{
  "num_hidden_layers": 13,
  "hidden_size": 320,
  "num_attention_heads": 10,
  "head_dim": 32,
  "hidden_act": "geglu",
  "norm_eps": 1e-05,
  "init_std_o": 0.0,
  "init_std_down": 0.0,
  "lr_mult_down": 3.0,
  "final_lr_fraction": 0.0,
  "dataset": "wikipedia_en"
}
MLP neurons of a small language model. Each row is named by its layer, matrix (gate and up: input weights) and neuron, and shows model dimensions 128-255. Each number is 500 + 25 x the weight over its row's rms, rounded and kept within 0 to 999. Numbers have three digits each. A neuron's up and down rows have the sign that makes its largest values positive.
After each neuron's rows, "fires after" lists the tokens most often just before its 100 highest values on Wikipedia text that the model never trained on; "fires in" lists the words (lower case) most often at its 100 highest values on Wikipedia text that the model never trained on. A number after a token or word is its count.

L4.gate464:459494504546489571540529517535521505470528511477495481475526495463505521520529518527471492528494482500490484502478509498483540490557486495424486504543521495476504490490496534472515452452521485494508477517486517495521513526513495521536472486476479477499511524506518535500442449454490494539454473453476470496501462521498443502484468460528489498504530491521515490467532481473510506492491
L4.up464:527549508501499533512518528505501489507518499500480483451505480465518468505532474475473475483454470462516509540532516489480469534494489477502461447467520494458479490505496513482481522499514466473527489535470484533505537508510488524526486526512488510519487473540505523502479491467449505490517501472493475487476490539464539499489430499507517514456519501503506491516497492510478481520534
fires after: "," 30, "." 19, " who" 14, " to" 5
fires in: "who" 33, "he" 23, "had" 16, "after" 9, "have" 8, "having" 4

L3.gate596:514469483493492522542503488504486507508496478507548503478475507493518498514522461521481484512408493488444522460507510481504505471501502530482482461544500514555552490489510499451548487561531516508468503526443477487516497544471499540482466478512529528461490473489464482490483483487501470508498504478479548498498457502484477536516475488507469526496536519488509486539506540506484499520526
L3.up596:505462483532542472501515496457479527538512481501483552462470494467460484508503502528516525535476489485533465518497503496490505478483515510480462537494495495497526520464518507490486490507476506552486491515566491478484502470516489448531505541501479480449496543518509516544499469506494504500493550500531556495501512487523505485487470479509561503480485550487475516466520523546482480478465
fires after: "," 40, " and" 30, "." 11, " where" 5
fires in: "he" 37, "and" 31, "a" 17

L3.gate231:548525529507515463547480535504498515526471504466520487495514501486519501508507524528499491518486504500488450488533526491539465488515508540517481467493468527479497497505479484491515553533435512503492548501484519497503482502484464447503494497507480517494487496514422523512476504486507496477497482470462485469459488515481510514524473491507464499507458492486504520499485485485508516519513
L3.up231:508503499525521530510526495496506515554512525513477557482522508534481487518484484498505495488521510498482443484493495514483486547514504480485493516516505504524501467501463535485528538536500440493506528453501449496521472467473516495522488501509501475511521490487495505514485483488513484491517532519474506512473487509447470488540483512518519499523460525516538493540488463527538524498473
fires after: " in" 23, "," 23, " In" 8, " at" 6, "." 5, " of" 4
fires in: "where" 28, "which" 17, "least" 5, "all" 5

L9.gate286:492531479504497501524498509492485556500508524495484480509498486567473457487493522455471468511487473546536484458503483466485472521493526497474491480484494505502484469532455466538473461473476459496470506530495483486504514458517518491490534505491488527488531466530526537503501523515538503473474518495503519527476518496521488493531553520561494475560472508493543500494465540518529511491473
L9.up286:501548453494482505514558522477544479510509479543459459507522483519529475507513552482517506494501494503471536461505471486551566470526511482523485473491457495508476494510492462490515491535464490533524490466542502518501444520525503512533544497515503526481514516524516481531491528490517502519531525467476497513517493503479494472478463509486549478493512501507490550521489515476490513541515
fires after: " in" 17, " on" 15, " On" 8, "In" 8, "s" 7, " In" 7
fires in: "september" 12, "october" 11, "may" 10, "march" 8, "august" 7, "january" 6

L3.gate144:533506535494467489558516492503508455499441510518505497480483475530484444484494494507485526486520492502508478473503525521488521502479535491528542503477551519528490505508523498503547526510551516490500489523494497501502463475525521484497464501503473510530510503475507516533506491506478514501517511521447487520522474490504479536489488493577459498524516464486509473493487528537564523461462
L3.up144:469512497451489462515488483496485488432551513471482498455505474486476472454508474493496489518499470510521457476507497499490510503516510502512486515486494518492479555519511514476479506504497495453509511515492507505499480524481522496463460517510553472492532487532475466535460537457487459524509484520489519476488504528510464486500500510546521490530536517462496502510532509564517497475528
fires after: "." 24, "ed" 10, " and" 7, " but" 5, " along" 4
fires in: "by" 24, "with" 13, "when" 9, "that" 7, "also" 6, "instead" 4

L4.gate361:539478531485468503487523525501529510497476486544526509452460480498518509524518509462477483529445498477504493481541510505525515482466511500445454510539510517485518512462541574515464479492516545519505519489512479493477469488479461545536460532558524481497510466462498490510451496476489486472504465445495490531507513494508479483501495446497527515547497521487503524463496514538502484501484
L4.up361:459470520507526496488528482483480490480469499489520459490509421501496503478484502512503477508518525496497515487501527527548502493542486554475484553509506499503511489519513479517494526510505506498501480521478474498462547526523499489481503530492488509464523480470541510535461487474476498494459464497531471509486488453518483498528491486484511502505482488517477470504509473464487506485498
fires after: "," 67
fires in: "and" 71, "but" 18

L4.gate248:485493460494532506493487534486538500511520530531535476539523496442516484472506510498514518508522555495470509456483522538499548553486526487496456510518519531446484471508480523591485499485496535520521520491510498482521499446550498514491503466510489457497516508517498495517498499495482527487508480532547516518537479474498499517496485468471523560474496519493474485503484513438494505559504
L4.up248:465534531491480494524463522462523525509484508461495498497509537520469498545488507518509501551497471524492523490490517521536537488515502451531480501497478468477501501491549518513491493525538491542501544525523493522476489550482480504507498518505534527481567488490516498510498492488487489457505512498513529482510498493489531485518477530533489509519519476488504462485517478520473500505481
fires after: "," 48, " " 30, " (" 5
fires in: "with" 37, "as" 6, "gigantea" 5, "in" 5, "for" 4

L5.gate323:460549523509547527497483533493475491569479535486528515483482474470490496477523515463511551510488490522512578473483536471487522513484507472531512484465511472517475534476530511451516497507507460524462498518455474469516492514462449497505544524487472522504518493474478494497464502505497484521525474477494458514497542533440524513448490498515487500511553499526501507513552489497482502522507
L5.up323:480536517470504509515469507495488488547510514504504511464518471478524517490506543481479545505532506516523502498521482509491523541482471503539497511508489507462462485525496504494504480489529502553486474544458508501529458498519449479490517467529482498496465528520506467515458496457505499565506498541516479500497511485463546521460500465529458525469541526514512499494495498458473467506501
fires after: " " 85, "′" 7
fires in: "0" 88

L9.gate562:521504523497496495520465495462504483488469456510501528474511502515473488452473471510523529491502568498490473521500493546518496474515531515510544443455485525505528510481515518530571510516513519463479510493486513497519545499530442489527522505465491470523511507539495474544459477502506540496510462518463497532476528496456472486526499470504517512453551481492500507517521509458499518525501
L9.up562:522511515511516511486470494509475509515489531511442476499489501475493512470473525519493509512499466516460500461509491541487474515516489495491471544512487466526534470534487540510496456472493518525498462498495537545508448494512503518496511492488502486472523537535504491501492491496413509497494511503494520484484508449488504474512562458512454493535493486453461516478521467523532495472512
fires after: " the" 20, "," 15, " a" 10, " and" 9, "s" 6, " " 4
fires in: "and" 19, "first" 11, "city" 11, "a" 9

L6.gate675:483502521488530532547508487485501505438508506503517552494516514511510445476525492515513500484470474524516517488493489480519472462489503546498483494474481526495499516531490437538479479495504515497521515461516489474495507485518482493512496548502479510492488492505500497465493482490476509457513486483493510523535537505487480491470483440511539527479518476460480503503500536490493494493499
L6.up675:509501446476500494504461534464526493513476493488499503502509464499540476487458514462481470438550506539524529533502537537491480539477460520479476492460487477507510523489535517483534526478508544529479489540510471543492484476490554485494533526502472458477516523490486518507492516476504481454520492542519500512480511532541535524458503483534514532487534485504524529465498496498515503551508
fires after: " the" 39, "," 13, ":" 7, " in" 5, "-" 4
fires in: "united" 61, "order" 7

L9.gate21:514514491563497503507497481512503496511510543484457507485483520520469501547489472495506500527558523519492527492482479500455510452502510517524540481452480501524514489494483462518500489481492487496492516517526508479455514525469482446497466522480501497551501542501540527515513524538485510484502481508492437472496511503420512457537542471483488517471486506490458540534504532509528495494533
L9.up21:474527512509523487485469494539519472503493512494494469481481484494474473518494466519479514466516498495454503488551439527517503495515481495534503506475509502468503499454519513519473498480477536483498493463551490480465511506493494492529516502483479488542528482532464518499494535501479492515521521513537509495471456493477553488501524524518465518476515481510493500505481525500469557477554
fires after: " " 47, "–" 12, "1" 10, "." 4
fires in: "1" 15, "from" 11, "0" 10, "7" 7, "14" 6, "13" 5

L9.gate619:522483488477536542479507483534524505475486474532487473448496472512522502513571526494491469478497489517492520490572522521482489481517498491470530505488510504485544499489494522495473475530517495545412476512500487456515487471504482491556545482540515502487526501472472547477497492500494530463545488491494489487495484537471483512481495507471516522518494483487506508554525511540492489533464
L9.up619:525534524507494508474500548516543487487530455511475492474511529517516501461540495501529461477506516484518505592516515495511506538502508524509494479502558534467526493472513466487447484489477484550477497525514515495470549493493482517483516521510512543517515501465491496522539501445511541532497520502472495511530490490463471495470513530521500535517511551477523459524439538501535510495525
fires after: " " 76
fires in: "3" 39, "30" 14, "3rd" 8, "31" 5

L9.gate670:478500500541525491487501559523524474547515512480493499513496499478518519471535459487488508532502468506473513471473507493490515478515517488502493511458491463519488502505463478500478487501523502528517522501487482497481494525497472501480534487491510495514521508570463451476466476450475453497488480542524493520499514512458485489529508468506521499525480477499501499469524496466497514497509
L9.up670:491523487500501517493458479475465519517493507496491459484487504494494501548499456497433508499547517500502491477515490528487525507524535517519505540474517467505492504502502534524456496451515456470526484535517462529507516527464479517494489543494488483479541546522477458496490469490517466474500480547529490567499481524436503462504529491499505487468513521496523501480500480464525515490506
fires after: " " 70, "–" 10, "+" 4
fires in: "0" 86

L3.gate290:535512485503532492530505444516467462544469532448524465498478523506536497555488465525532508467513513480508504510551499489492524527481496510515519468520509517515495445510535496503540505544532497528493480493497486539471518513469484506497479484468534549442502484488520517513510491525505509467484513476455505487479493539513523541502509531455476523516522542517538501523496491471488476459504
L3.up290:523512484493505470510517486457479473510517517494474546532517494538506521490524530501515474524488484519490495490513536540431494468497520506507517515495477440564478520541451441471518499532479495499507427508512557500501495496487505548501493512509537484491504481496480540517515506484508512513495515523514474519473468496508461490534449493541524477441476531465530457502472521539496474473561
fires after: "." 34, "\n" 12, "==" 11, " " 7, " where" 7, ")." 4
fires in: "he" 37, "career" 17, "at" 10, "in" 8, "history" 6, "from" 6

L3.gate415:560526499505534512460496517508536435495504489494505481503504506463464472433520472517454472494491488474498466465524524497512489497487498478532465499528491477520489483523516495495560484491494489495456470476442536498544487452466504498524444464456511485494486530523451532486481496529510506504556464491520527487499499536495490496467527522477499527523520476481437478485527582499501498485501
L3.up415:496506501523540553547532533514519492513522548506477496537472461507464440510499527520471469500457485485523492502520479513469492492462458483504471494514470477477450439506489508530491483506497512475506458476497544464478526505487505506509477523490466520508478496441511507512483493468455506509554482478517522500533516497529548525539456500469495511512512546516504484518457502478468503485462
fires after: "," 30, "." 20, " where" 17, " K" 7
fires in: "she" 56, "he" 25, "this" 4

L6.gate723:468500512492511540480483513507493507446467544511518467494448501477445525514467509468514517516490467501501508456465478480479502471463442511525518520479534496504484493514538502539442503482556520536487501542461508482482531497480492506509536502472523540430475524500477484496515503525486494480509492532527511499481505506508472504546545532448486514532515500472533505517495468485524523491507
L6.up723:516482535475498491551522465572474513481521485501513476486509503515512524493502455475462537517483507495467494538464517518481496486468525480564489502452455533459510476501487525519538523507495527449536535488463475461526502485489476457547466518510458513482483491508465499518479472494490537508514479501487488527521439497490484537483489490490523515474491522538500505497490465508515512517516
fires after: ";" 22, "," 19, " well" 11, "." 7, " where" 6, " and" 5
fires in: "he" 31, "as" 11, "won" 11, "she" 9, "nominated" 7, "best" 5